config.toml
d_mlp = 1024
init_std_o = 0.00622
beta1 = 0.9
weight_decay = 0.13
decay_fraction = 0.736
MLP neurons of a small language model. Each row is named by its layer, matrix (gate and up: input weights; down: output weights) and neuron, and shows model dimensions 320-383. Each number is 200 + 30 x the weight over its row's rms, rounded and kept within 0 to 999. A neuron's up and down rows have the sign that makes its largest values positive.
Before each neuron's rows, "fires on" lists the tokens most often at its 100 highest values on Wikipedia text that the model never trained on.

fires on: "that ", "because ", ", "
L3.gate65,174,137,213,238,180,146,225,207,165,175,210,229,210,252,254,222,213,240,192,196,243,167,213,194,128,196,160,164,307,217,198,249,242,281,180,206,196,214,221,194,251,191,210,203,261,206,185,173,192,225,262,207,219,180,196,194,191,212,221,172,198,214,184,207
L3.up65,176,180,252,211,229,163,216,189,200,180,267,213,200,212,193,187,221,228,199,163,185,277,170,181,191,196,165,178,261,142,131,220,248,190,202,198,191,202,177,218,222,163,191,183,214,226,142,209,192,184,257,178,232,207,217,201,188,210,198,183,214,265,181,176
L3.down65,199,246,233,204,218,168,204,161,248,212,168,207,173,212,164,210,159,200,249,208,182,166,205,185,255,184,270,213,223,191,194,208,201,192,190,201,213,177,201,190,173,248,191,213,200,209,174,191,204,224,170,226,163,240,134,194,161,168,209,229,188,213,207,235

fires on: "T"
L3.gate562,198,213,199,196,152,195,166,192,190,182,205,222,209,248,185,255,146,169,188,203,272,232,197,171,202,167,228,184,213,237,215,181,217,170,215,247,188,242,164,204,194,197,210,206,222,223,223,181,224,125,266,183,130,280,210,205,200,171,173,201,198,207,229,187
L3.up562,179,234,202,202,229,191,217,224,227,181,214,204,203,201,225,171,187,173,214,191,183,205,205,160,192,206,214,182,218,191,139,191,157,184,221,185,175,252,190,242,190,217,173,209,241,198,220,242,211,133,131,231,188,181,148,199,260,181,170,222,144,184,220,179
L3.down562,241,212,199,173,156,188,218,203,212,193,144,212,214,216,208,235,254,244,201,211,166,242,216,206,208,192,199,216,214,160,199,207,251,196,173,223,230,169,245,137,199,223,256,178,208,156,230,190,200,207,201,188,210,188,198,246,153,223,216,174,216,176,155,234

fires on: "th ", "-", "st ", "nd ", "rd ", "third "
L3.gate227,224,195,188,159,188,184,268,150,218,217,220,193,202,209,153,153,162,194,175,194,210,239,165,233,242,155,182,210,277,183,183,176,144,258,214,168,243,195,201,198,210,200,159,217,208,206,240,186,161,225,211,216,169,265,170,173,211,177,175,220,190,194,232,198
L3.up227,177,192,198,165,151,215,278,182,195,176,284,205,184,238,223,232,209,210,238,247,159,208,214,184,231,172,188,192,159,218,202,203,151,187,197,196,189,186,182,204,223,183,200,252,217,208,201,257,189,265,197,216,228,242,184,254,223,177,262,238,160,213,188,237
L3.down227,200,204,175,204,169,183,205,186,203,266,211,205,214,203,145,191,129,193,234,249,213,199,176,170,220,188,223,173,191,162,206,242,245,259,199,214,213,219,185,195,188,180,199,213,160,200,181,222,195,192,252,192,209,152,228,192,227,184,139,146,196,190,181,278

fires on: "| ", "0 ", "0"
L3.gate590,163,210,165,169,135,226,173,210,214,198,224,163,208,200,192,223,206,125,204,151,218,239,227,213,219,198,171,265,264,229,223,174,214,245,167,170,210,183,235,185,168,256,187,133,179,178,194,232,187,235,232,211,183,199,163,209,208,182,171,189,222,156,168,189
L3.up590,171,222,186,187,168,194,172,250,165,177,167,174,199,215,235,257,227,203,220,207,163,186,222,210,184,184,152,168,224,217,231,237,221,228,180,221,197,192,240,208,201,172,181,241,196,193,119,168,200,230,228,193,199,225,215,189,237,183,205,207,173,142,229,184
L3.down590,206,139,215,278,199,189,169,188,192,149,226,243,167,162,159,180,212,225,202,217,218,205,187,221,190,195,241,216,178,206,182,183,201,196,210,200,236,218,208,231,225,213,168,174,212,234,295,197,204,167,191,168,217,200,201,217,170,209,159,203,131,231,168,190

fires on: "–", "-", "st ", "nd ", ", "
L3.gate245,172,221,238,200,169,178,243,153,178,195,239,166,164,184,165,204,131,197,254,178,207,205,242,231,280,187,129,197,162,235,170,254,157,179,239,202,252,205,246,234,184,238,177,219,189,164,218,220,225,191,219,207,271,189,215,199,171,203,188,122,195,236,174,208
L3.up245,250,192,245,198,187,204,224,184,269,226,169,195,203,190,186,201,209,237,213,245,196,169,170,162,241,145,230,222,200,221,170,214,185,217,244,173,224,232,204,257,192,212,230,205,188,246,181,172,179,277,230,132,243,220,251,194,246,212,223,197,181,167,256,178
L3.down245,226,158,202,176,211,200,206,198,204,167,222,208,169,207,165,200,198,161,212,209,170,241,207,184,145,173,245,237,177,183,231,253,241,207,144,193,252,195,234,226,197,172,247,251,210,168,208,201,163,215,200,222,222,207,235,242,188,207,215,189,211,230,206,175

fires on: ", ", "3", ".", "2 ", "6", "2"
L3.gate882,221,175,206,170,255,180,234,169,189,161,219,220,171,245,201,235,207,227,215,200,176,241,188,172,166,247,195,205,141,143,252,181,178,165,236,153,208,185,276,237,209,189,189,207,177,202,184,166,224,192,231,191,165,244,173,211,146,174,137,177,227,189,215,191
L3.up882,160,155,180,164,230,193,240,204,168,195,172,166,201,202,190,196,258,148,189,217,207,227,184,204,232,180,196,215,240,217,209,197,202,138,272,189,208,219,178,172,139,167,186,168,194,209,212,181,252,215,281,238,242,228,245,224,169,217,134,237,212,149,196,183
L3.down882,210,166,176,269,151,264,182,185,203,268,211,181,231,222,241,176,159,234,151,239,218,172,207,137,171,222,233,192,205,173,221,174,178,233,193,238,175,233,210,254,242,174,183,228,199,190,175,232,129,165,199,172,219,225,206,170,201,164,214,185,169,210,183,193

fires on: "| ", "; ", " "
L3.gate419,176,161,185,220,164,158,159,215,180,172,136,185,242,212,233,198,155,177,250,222,201,205,183,213,233,224,195,158,177,196,190,206,132,158,261,162,186,210,191,235,223,227,206,246,228,215,188,204,231,183,239,168,171,209,266,232,245,151,160,225,214,183,195,144
L3.up419,207,148,209,208,174,241,157,229,192,166,166,134,151,187,208,154,164,197,242,215,205,232,192,173,224,175,203,189,185,161,151,161,226,179,193,176,203,234,252,202,239,236,185,187,202,222,225,171,171,197,204,163,173,241,228,187,230,188,163,207,229,207,221,171
L3.down419,197,192,162,193,160,139,181,172,212,230,215,142,258,200,238,222,179,202,218,190,178,190,188,187,188,261,201,250,191,220,193,192,176,215,180,244,183,199,200,230,238,145,215,192,171,168,164,222,216,141,191,171,169,168,252,250,191,184,161,226,199,145,242,200

fires on: "and ", ", ", "& ", "/", "or "
L3.gate655,158,220,206,239,140,215,181,174,215,180,191,194,217,207,133,199,202,174,154,224,176,216,171,216,199,162,206,253,184,216,207,216,197,203,246,207,182,168,203,225,210,204,214,175,258,157,180,152,172,208,186,229,216,160,181,252,218,233,186,211,218,186,206,207
L3.up655,163,133,208,154,177,249,215,216,189,208,186,158,194,200,177,201,202,188,193,180,220,247,204,211,206,187,180,156,209,251,192,173,173,230,184,212,225,187,190,180,232,137,187,175,232,197,190,175,281,182,166,282,175,271,218,227,178,173,176,207,195,186,213,186
L3.down655,216,185,92,198,184,174,163,177,196,210,169,172,246,176,201,218,206,194,257,244,160,175,152,187,254,230,197,214,126,154,209,271,182,162,202,169,184,208,208,196,224,257,230,161,182,213,187,247,245,231,158,177,223,136,193,215,248,212,188,200,215,205,197,177

fires on: "| "
L3.gate264,258,258,169,212,239,165,162,227,147,163,189,151,139,229,212,217,212,202,173,214,233,206,183,232,201,188,231,216,269,183,201,169,210,190,200,221,196,197,221,234,166,224,210,196,185,150,232,235,159,242,216,231,212,205,190,182,224,197,171,237,279,189,267,190
L3.up264,215,196,219,233,205,176,241,190,218,183,202,169,176,200,210,204,195,252,213,235,216,199,163,216,150,217,233,196,180,239,179,193,243,211,189,193,189,189,255,224,213,231,215,222,218,228,144,203,241,183,188,176,202,190,196,188,225,231,183,202,203,201,232,128
L3.down264,197,187,219,173,218,221,229,308,177,158,223,194,206,145,187,216,204,179,220,219,181,153,207,222,201,238,170,200,218,166,200,229,194,213,237,205,220,183,152,192,179,178,242,170,205,220,228,230,248,163,192,191,185,206,185,199,192,204,150,215,185,213,197,269

fires on: "and ", "Chief ", "producer ", ", ", "Vice "
L3.gate727,168,200,232,187,199,241,220,142,233,178,233,188,177,232,211,183,143,201,156,222,220,213,178,201,165,230,204,193,192,188,191,181,231,190,226,136,201,185,245,178,169,213,193,200,256,270,244,186,144,234,154,195,214,180,170,235,193,231,225,193,248,179,217,200
L3.up727,181,173,178,159,201,189,162,201,221,215,202,185,229,226,189,144,223,203,155,223,215,291,179,146,141,178,223,206,175,212,153,182,151,177,234,227,212,107,245,167,198,269,243,159,224,206,238,203,205,179,172,183,255,219,184,223,170,215,238,162,195,208,187,208
L3.down727,186,151,191,184,205,197,223,184,169,186,185,182,192,253,228,153,189,203,225,195,255,180,175,150,216,186,251,190,211,173,212,250,236,146,131,160,165,238,149,219,232,161,169,199,278,233,211,244,242,239,203,154,227,216,161,164,242,197,208,280,237,128,232,197

fires on: "ine ", "in ", "is ", "on ", "cre", "al "
L3.gate86,214,157,271,243,229,174,191,239,225,231,230,152,188,219,170,238,179,163,178,175,162,169,254,162,197,213,208,234,206,220,249,193,125,147,159,229,175,198,191,214,151,160,248,213,222,213,164,268,239,145,234,174,218,228,182,221,180,210,190,188,189,171,216,201
L3.up86,201,187,197,210,226,251,220,139,226,182,221,200,232,178,229,95,188,201,176,188,154,202,172,119,176,205,221,179,182,207,168,281,178,164,180,156,210,234,176,199,140,197,182,244,203,185,207,198,187,208,208,232,218,201,128,220,213,242,152,196,160,222,212,204
L3.down86,214,186,229,211,207,222,160,202,193,210,239,174,228,181,81,222,192,186,235,229,193,193,240,227,224,212,205,206,188,253,218,96,178,173,211,222,173,148,193,185,222,215,151,178,210,195,221,199,168,193,178,177,205,201,233,209,195,200,208,214,170,176,185,205

fires on: "1", "1 ", "2", "2 "
L3.gate800,211,172,117,182,148,170,228,201,223,183,196,238,230,195,163,249,176,224,181,214,222,171,183,190,165,242,197,275,280,140,224,257,139,145,175,192,203,282,226,177,170,213,209,132,195,216,227,178,219,169,232,185,226,151,175,204,156,179,207,207,221,208,267,201
L3.up800,202,218,131,178,210,199,147,176,192,175,203,154,197,214,209,192,189,215,205,105,197,253,194,159,238,235,216,158,215,185,151,179,185,179,239,177,157,190,152,149,163,200,183,208,163,198,163,211,263,187,273,178,144,169,227,167,222,208,210,211,172,157,189,151
L3.down800,197,126,238,196,193,185,222,209,246,262,216,213,196,203,214,239,250,205,211,252,223,209,226,167,215,218,201,219,210,244,231,214,161,214,221,187,219,242,224,182,178,195,227,226,183,192,269,196,147,148,215,222,224,240,138,160,170,220,211,176,188,229,226,231

fires on: "| ", "C"
L3.gate887,252,205,244,197,216,241,275,247,194,193,195,199,253,155,195,137,190,215,226,200,140,217,129,176,213,207,171,207,199,175,206,164,253,170,197,234,248,159,223,171,178,198,164,202,166,208,201,230,256,210,226,176,208,185,201,183,185,186,215,159,182,185,200,172
L3.up887,200,199,226,186,158,233,178,195,213,198,208,193,190,232,268,193,161,173,215,192,252,179,206,165,218,219,198,200,129,204,172,165,288,158,198,179,251,220,209,207,183,200,156,185,168,206,188,234,188,223,205,197,200,187,211,266,221,151,176,164,249,219,188,177
L3.down887,137,210,155,180,171,130,168,192,178,209,153,194,195,204,182,246,247,170,228,227,157,194,202,244,205,185,222,181,218,217,192,201,165,226,171,191,197,198,182,180,235,193,219,220,256,192,209,199,201,149,205,261,189,229,236,192,176,192,186,285,154,217,229,209

fires on: ", ", ". ", "."
L3.gate370,166,235,227,194,225,214,268,232,181,145,170,193,201,200,139,212,203,215,198,240,204,218,159,224,179,175,199,175,178,189,158,206,174,210,225,218,252,202,183,182,214,222,171,192,218,250,211,173,187,207,159,213,196,258,166,228,196,200,219,220,215,214,245,174
L3.up370,145,229,225,188,208,227,200,179,206,161,164,190,230,195,199,208,202,173,178,220,208,220,160,263,194,213,210,217,198,191,204,134,208,189,260,202,205,189,216,229,187,190,165,162,231,170,177,193,168,235,128,199,165,221,191,208,212,225,225,221,163,238,193,162
L3.down370,237,219,138,237,224,153,226,139,245,225,221,205,195,228,201,188,167,220,262,137,183,211,184,216,219,186,157,146,174,188,161,202,219,159,171,209,226,174,224,185,173,162,186,190,163,194,234,194,245,148,211,193,199,230,180,198,173,230,185,212,205,215,208,140

fires on: "(", ", ", "– ", "; ", "- "
L3.gate643,185,163,189,187,185,185,151,208,214,208,288,135,194,221,242,203,147,175,219,202,180,213,154,237,228,166,179,198,145,249,238,197,190,216,202,218,203,207,180,180,279,184,190,255,139,182,237,210,195,176,243,221,231,178,157,191,206,180,225,185,198,221,217,192
L3.up643,162,187,210,211,202,186,181,184,224,164,209,196,203,165,230,174,203,162,175,204,233,223,178,169,228,226,151,232,241,229,163,182,204,188,222,188,187,215,143,201,224,249,150,218,216,193,146,178,244,195,248,192,200,191,223,204,170,187,203,222,178,206,235,193
L3.down643,197,204,211,188,215,189,167,186,181,234,190,213,196,194,205,199,187,208,179,214,142,178,230,245,185,157,259,124,151,242,240,191,223,185,210,197,211,186,172,179,173,171,211,158,170,184,265,214,219,164,204,203,220,146,191,176,213,190,183,200,199,157,246,208

fires on: ". ", ".", "-"
L3.gate242,187,232,233,208,197,219,226,200,245,192,241,225,204,220,194,150,219,196,202,228,170,222,233,200,215,200,160,223,261,208,171,206,193,238,195,201,170,149,210,160,161,194,168,179,206,228,221,190,203,210,164,213,206,140,144,257,218,199,182,158,170,203,191,172
L3.up242,182,211,231,173,248,229,241,184,186,187,194,196,212,172,257,146,258,177,251,235,183,206,246,191,200,243,187,190,212,234,169,183,222,180,236,261,155,171,191,238,169,185,231,222,242,195,200,225,193,227,177,138,222,175,232,215,163,218,151,269,168,183,180,221
L3.down242,215,162,189,267,211,234,202,163,225,166,191,211,221,177,150,198,236,209,207,126,217,194,195,189,248,198,203,178,168,212,182,191,228,159,222,235,273,174,199,195,242,226,207,157,229,201,178,177,215,255,197,208,169,184,141,243,190,246,168,171,188,232,205,204

fires on: ", ", "would ", "-", "reti"
L3.gate806,196,226,201,177,193,181,189,197,210,163,243,184,173,167,184,159,149,194,196,242,207,188,212,154,243,240,202,215,152,248,206,201,161,198,220,207,169,220,287,184,157,184,182,216,179,174,256,218,208,299,141,194,195,189,227,170,231,238,219,191,218,174,219,223
L3.up806,175,241,189,190,210,220,219,198,231,247,175,284,190,205,206,172,219,219,209,254,199,180,161,188,200,197,168,200,154,183,251,231,208,199,196,193,202,206,208,227,185,205,216,218,214,168,162,203,158,250,123,222,149,209,247,160,223,174,226,192,187,173,218,241
L3.down806,216,193,208,171,236,201,118,179,195,173,220,185,216,202,216,255,198,144,199,198,197,262,207,240,189,198,188,213,206,179,162,193,193,229,216,209,165,187,167,211,203,212,256,190,232,200,208,159,218,125,207,210,224,230,224,228,185,235,204,180,183,178,138,136

fires on: "| ", "″", "|"
L3.gate207,175,178,230,215,155,175,197,225,195,218,207,170,132,227,215,168,230,207,225,206,166,251,215,239,193,184,246,219,139,201,212,235,196,182,175,187,229,168,247,212,218,237,199,171,161,198,254,184,179,147,159,293,247,200,221,161,237,201,227,184,253,229,244,209
L3.up207,222,198,180,202,193,211,199,179,161,201,219,183,170,200,181,207,155,250,157,124,198,273,238,201,155,199,171,229,147,177,175,169,178,231,218,165,192,170,210,232,216,204,124,200,170,226,184,240,226,241,202,212,244,207,179,193,189,189,206,260,215,226,200,196
L3.down207,172,235,161,218,233,194,160,179,162,236,233,183,248,196,218,228,215,208,187,206,156,224,201,274,203,235,233,181,207,192,219,230,208,196,193,212,195,175,186,212,223,196,246,209,235,202,175,172,177,180,199,238,201,250,199,221,201,199,197,205,195,213,160,179

fires on: " ", "i ", "a "
L3.gate569,166,189,265,196,143,212,208,194,244,183,176,224,240,196,180,245,210,200,189,213,196,250,192,245,224,215,220,157,198,195,206,199,188,179,195,191,238,235,196,292,172,147,173,179,230,224,214,223,220,179,214,207,245,210,196,184,241,175,204,182,172,214,231,206
L3.up569,173,208,250,173,225,164,230,219,182,222,238,211,229,152,256,237,185,233,205,164,208,155,212,191,253,224,140,194,195,182,201,248,208,210,164,128,209,226,178,153,212,202,182,98,197,211,216,178,264,241,197,200,184,154,181,179,180,187,229,297,175,162,222,218
L3.down569,195,224,151,190,175,233,131,263,227,202,161,210,205,224,166,177,229,160,178,240,173,210,176,229,176,172,263,213,204,229,200,209,186,176,199,229,181,131,279,169,207,178,232,213,220,237,177,246,162,224,173,202,214,241,214,159,200,220,224,178,236,203,187,229

fires on: "("
L3.gate692,231,232,262,204,200,212,221,179,157,160,180,158,155,270,255,214,188,166,202,204,198,205,170,248,217,172,167,162,187,191,261,209,147,212,245,141,221,207,248,208,152,187,176,214,203,180,183,215,204,216,228,188,195,209,163,252,149,188,218,177,208,231,195,176
L3.up692,207,166,226,183,193,225,209,195,188,188,214,204,145,217,241,261,183,181,170,228,209,191,166,213,221,198,180,182,207,257,208,207,214,204,201,189,229,239,178,243,166,161,180,253,173,166,172,173,192,194,207,203,239,148,185,203,166,194,171,162,218,223,179,200
L3.down692,161,185,148,179,194,188,196,201,211,171,244,207,178,185,225,256,263,154,209,212,148,183,201,184,198,201,252,179,246,208,204,225,180,237,193,226,183,211,179,188,203,221,202,165,223,221,258,167,164,217,175,251,222,162,199,192,228,240,241,229,181,141,206,173

fires on: ":", "| ", "'", "+ ", ",", "|"
L3.gate960,222,233,194,212,201,142,219,175,184,197,249,186,230,226,226,202,243,224,231,181,238,211,176,202,215,180,203,235,146,208,177,211,179,165,206,206,174,205,214,223,202,217,162,227,257,178,219,188,249,215,199,154,240,214,243,200,210,178,238,231,242,169,215,158
L3.up960,180,186,157,215,194,229,214,139,176,175,253,203,178,192,213,204,181,248,175,194,235,225,196,171,181,168,177,169,202,259,196,233,157,201,223,209,234,174,228,148,139,212,242,238,201,210,182,223,222,243,240,223,151,255,169,157,253,171,135,154,221,190,202,197
L3.down960,201,232,221,155,187,193,237,204,162,223,266,221,216,149,189,145,251,177,226,247,204,200,207,164,193,179,214,239,210,211,228,190,216,232,180,217,206,170,220,121,223,189,226,156,197,200,191,155,165,227,216,229,214,169,217,193,153,182,199,196,181,264,202,189

fires on: ".", "January ", ", ", "April ", "°"
L3.gate818,175,217,242,248,199,226,155,229,233,159,169,218,237,180,199,194,202,199,249,170,259,151,190,227,221,206,189,173,253,198,208,198,233,188,269,180,230,215,206,217,187,235,210,208,231,226,218,146,186,229,192,208,187,219,157,171,154,222,189,264,186,157,191,230
L3.up818,163,175,154,255,190,180,153,258,222,148,205,237,155,220,218,200,168,207,233,228,232,284,215,153,234,212,217,211,256,155,188,225,221,189,213,173,178,156,169,199,189,166,222,204,206,176,223,204,224,231,191,186,192,226,245,213,192,253,188,177,194,202,174,176
L3.down818,148,193,226,182,207,202,158,159,233,202,170,190,233,177,230,175,195,205,154,218,181,218,201,167,241,220,269,233,249,235,189,201,158,159,200,180,269,224,229,194,225,182,159,198,178,177,79,195,227,193,153,209,235,180,167,211,202,231,131,189,213,221,258,179

fires on: "| ", ", ", "|", "; "
L3.gate738,208,142,184,188,208,238,215,166,211,179,184,230,178,200,184,209,188,252,163,177,130,180,271,170,208,255,186,247,254,197,224,192,211,212,207,212,173,196,170,229,173,262,209,203,182,209,187,155,202,212,189,225,185,188,219,200,225,200,175,197,276,204,215,210
L3.up738,140,168,184,186,226,178,267,120,195,145,251,147,192,216,223,231,162,189,221,198,211,213,208,189,193,216,185,208,261,212,190,149,181,226,220,192,162,170,197,206,175,198,196,216,187,200,197,245,209,195,179,189,165,210,219,129,214,167,202,149,268,223,242,218
L3.down738,249,236,213,209,170,192,169,228,148,205,167,195,220,182,203,161,211,167,192,210,201,180,158,212,163,124,226,138,153,204,242,173,198,175,176,196,198,172,251,153,196,164,225,189,209,216,226,197,212,224,182,183,202,223,167,214,177,188,185,197,126,191,221,231

fires on: "-", "ab", "'"
L3.gate704,204,205,196,193,196,191,230,204,190,184,184,192,176,149,189,179,211,167,254,230,240,200,165,163,193,204,175,233,209,166,224,266,190,173,164,181,179,217,134,185,192,181,220,148,242,262,194,222,214,160,221,206,212,201,170,179,264,237,177,148,185,142,140,244
L3.up704,175,226,216,228,207,203,214,134,212,225,191,207,151,245,227,172,204,239,165,310,208,204,189,224,159,195,234,203,226,222,175,232,160,204,223,203,171,201,206,189,198,219,212,231,211,231,193,235,197,238,184,192,279,190,217,182,198,229,236,244,167,172,203,236
L3.down704,204,164,174,204,205,217,181,201,179,202,195,191,219,199,175,225,175,159,182,216,224,188,228,207,236,167,182,184,165,245,214,235,223,222,199,170,182,194,213,174,217,245,231,211,211,154,230,216,196,215,226,149,203,163,157,178,174,225,161,208,261,196,209,198

fires on: "g", "G", "- "
L3.gate594,220,198,130,199,185,199,219,168,162,176,240,199,206,201,178,226,220,241,187,141,148,230,187,201,209,234,228,254,193,206,137,204,189,144,151,205,182,173,239,229,152,193,205,175,203,211,169,230,197,196,180,140,148,196,162,170,213,218,210,204,202,193,185,209
L3.up594,246,137,217,216,157,225,181,193,186,164,195,183,228,162,169,166,196,234,199,148,215,209,131,159,167,202,184,199,136,224,178,165,164,170,191,181,224,224,182,228,155,187,184,209,177,143,195,201,179,184,188,168,193,228,277,206,227,253,179,222,230,216,197,229
L3.down594,159,210,235,217,252,220,188,164,226,241,213,227,206,226,230,191,206,205,184,192,212,169,227,197,196,208,191,151,203,171,225,212,218,271,281,191,235,214,176,136,243,167,201,204,246,197,183,207,257,213,262,260,250,227,220,207,155,196,146,189,240,232,207,199

fires on: "| ", ") "
L3.gate608,177,171,161,163,197,230,206,194,153,230,201,222,192,160,199,245,219,257,172,242,193,177,144,228,169,178,150,216,211,135,149,194,151,217,195,219,219,178,125,228,173,175,184,168,148,210,168,248,158,210,152,235,203,193,189,191,237,177,217,194,157,232,191,169
L3.up608,236,179,229,194,189,263,186,206,150,143,199,177,172,132,211,147,190,179,231,183,141,202,170,162,200,224,181,175,186,177,204,186,198,224,224,213,201,122,249,281,184,228,193,220,134,198,170,245,210,238,190,175,225,230,183,188,177,197,163,249,225,199,175,174
L3.down608,139,220,140,190,194,203,175,168,232,247,141,201,206,290,201,187,203,203,233,233,228,188,203,234,169,205,245,183,210,198,194,224,168,195,187,170,171,202,202,142,192,181,203,182,253,182,266,214,185,264,214,215,207,171,223,168,269,183,240,139,192,190,216,200

fires on: "| ", " ", "— "
L3.gate27,163,240,217,249,199,174,238,231,204,190,203,220,168,265,214,187,168,213,226,197,240,153,184,192,225,157,223,210,234,204,249,214,246,195,224,189,212,230,292,214,131,221,189,233,201,146,207,230,173,218,216,203,200,172,191,122,187,132,209,194,209,201,183,144
L3.up27,205,243,145,225,215,208,182,246,156,192,248,254,214,177,205,185,198,210,272,171,145,158,203,180,186,184,184,172,228,188,196,188,197,212,226,205,205,233,243,224,189,231,191,154,225,131,174,190,186,208,189,209,146,201,220,101,190,161,208,214,205,171,246,151
L3.down27,180,188,225,166,170,175,197,258,187,174,195,221,230,218,187,179,196,179,161,214,195,173,195,273,186,229,246,224,275,249,149,239,163,192,172,193,205,218,245,168,171,158,224,196,215,186,210,200,169,210,190,183,217,175,223,218,184,206,150,217,196,186,167,243

fires on: "| "
L3.gate601,226,196,198,234,199,218,212,161,187,151,193,184,205,193,249,205,186,242,235,186,210,224,171,108,230,256,225,201,198,226,195,182,173,220,217,177,228,200,219,206,138,186,140,203,224,219,256,197,175,205,238,228,149,152,190,185,209,192,182,217,213,220,157,223
L3.up601,160,188,168,234,184,217,174,135,167,181,206,145,274,191,196,145,165,201,242,188,198,250,221,184,155,253,202,209,223,251,201,172,186,144,212,192,194,281,179,187,169,185,114,168,220,242,219,190,278,155,186,169,172,197,257,161,265,225,198,230,157,236,188,171
L3.down601,163,189,191,222,209,209,194,235,199,203,197,243,203,152,265,251,232,166,138,176,200,232,180,167,231,238,232,203,143,257,225,236,174,191,198,159,192,177,198,182,242,181,228,266,258,187,183,185,131,205,197,152,207,193,207,187,175,214,169,245,219,240,211,157

fires on: "-", ", ", "–", "1 ", "1", "0 "
L3.gate484,184,196,217,164,187,235,186,214,177,196,232,184,181,169,192,197,187,227,196,124,208,257,246,200,165,175,180,245,216,221,247,193,180,276,203,190,171,215,223,157,183,167,196,245,196,221,246,233,225,191,216,258,247,190,227,207,224,174,200,207,241,171,156,175
L3.up484,237,204,160,195,189,161,197,225,191,212,164,138,198,226,230,213,216,184,171,238,142,201,200,223,269,198,183,169,198,250,211,190,210,208,185,172,231,172,187,254,253,142,205,225,145,202,214,228,190,237,196,240,225,175,199,167,186,201,188,201,190,182,215,226
L3.down484,218,226,161,170,158,206,166,207,225,172,249,179,241,194,183,185,164,246,224,226,248,193,118,190,215,222,150,170,175,171,171,150,231,234,201,179,186,183,155,181,180,274,198,150,266,214,155,217,251,150,192,151,148,158,252,226,189,180,273,167,218,203,221,186

fires on: "/ ", "196", "195", "o", "| ", "+"
L3.gate124,272,146,217,213,183,192,158,201,220,268,143,194,181,191,188,249,255,218,231,259,164,205,159,200,208,234,244,167,266,220,233,157,226,214,204,225,235,172,223,127,276,213,252,228,189,188,236,145,203,187,200,174,221,243,215,230,183,177,151,181,244,243,200,157
L3.up124,175,212,181,186,239,186,201,207,238,164,195,225,156,235,152,217,209,205,212,214,234,200,212,241,263,163,201,166,222,218,215,199,163,239,131,188,150,221,198,187,249,186,238,226,223,226,212,208,256,185,254,136,246,157,194,205,210,227,180,209,207,144,211,181
L3.down124,206,195,176,166,195,241,208,150,192,237,165,149,238,156,165,184,195,179,190,219,153,187,153,219,158,211,181,169,216,248,215,183,180,217,232,188,204,155,235,181,171,210,165,205,187,222,196,189,196,233,201,131,262,188,186,187,165,159,169,229,208,227,238,220

fires on: "T", "any ", "no ", "g", "one ", "H"
L3.gate311,205,164,158,177,194,246,186,188,191,201,195,238,257,212,223,210,254,221,180,207,218,215,257,215,155,166,224,244,187,216,200,207,173,178,209,164,179,213,148,168,229,236,163,158,289,256,267,191,193,142,242,164,165,198,231,183,211,242,194,164,213,192,214,196
L3.up311,266,207,191,244,184,237,194,183,199,227,190,205,227,169,195,213,203,211,208,171,141,253,222,158,205,171,231,141,202,197,168,177,181,208,237,220,221,198,183,228,155,241,196,229,194,248,191,213,178,198,171,166,188,215,171,223,237,175,159,201,199,206,224,200
L3.down311,167,205,228,216,162,144,221,172,228,194,212,188,177,251,210,233,222,248,197,197,191,150,183,228,190,198,249,205,216,204,197,183,210,204,216,203,128,196,233,197,166,222,196,162,217,180,261,143,222,194,190,227,189,227,157,145,241,189,206,231,247,223,231,253

fires on: "=== ", "| ", "- ", "new ", "The "
L3.gate879,170,170,234,218,247,229,196,171,113,155,198,211,240,217,214,202,227,214,229,197,227,227,240,161,155,218,183,221,189,263,156,241,179,224,204,226,186,194,210,261,249,173,171,220,207,224,167,244,206,189,154,205,183,181,222,233,221,188,200,210,207,203,243,208
L3.up879,250,170,219,173,228,228,174,172,192,184,269,213,173,300,188,139,271,179,175,143,185,211,161,159,207,179,189,150,165,224,177,171,175,222,246,226,173,223,201,175,223,265,208,251,224,214,164,199,161,245,205,224,181,201,181,172,250,197,206,212,231,210,201,192
L3.down879,177,205,164,229,188,166,232,172,227,203,163,200,178,169,214,197,169,131,252,211,225,205,241,203,206,200,215,212,173,208,214,192,205,217,200,180,213,184,203,228,227,169,207,161,204,212,230,163,236,216,200,179,228,196,196,212,170,222,157,281,199,169,198,218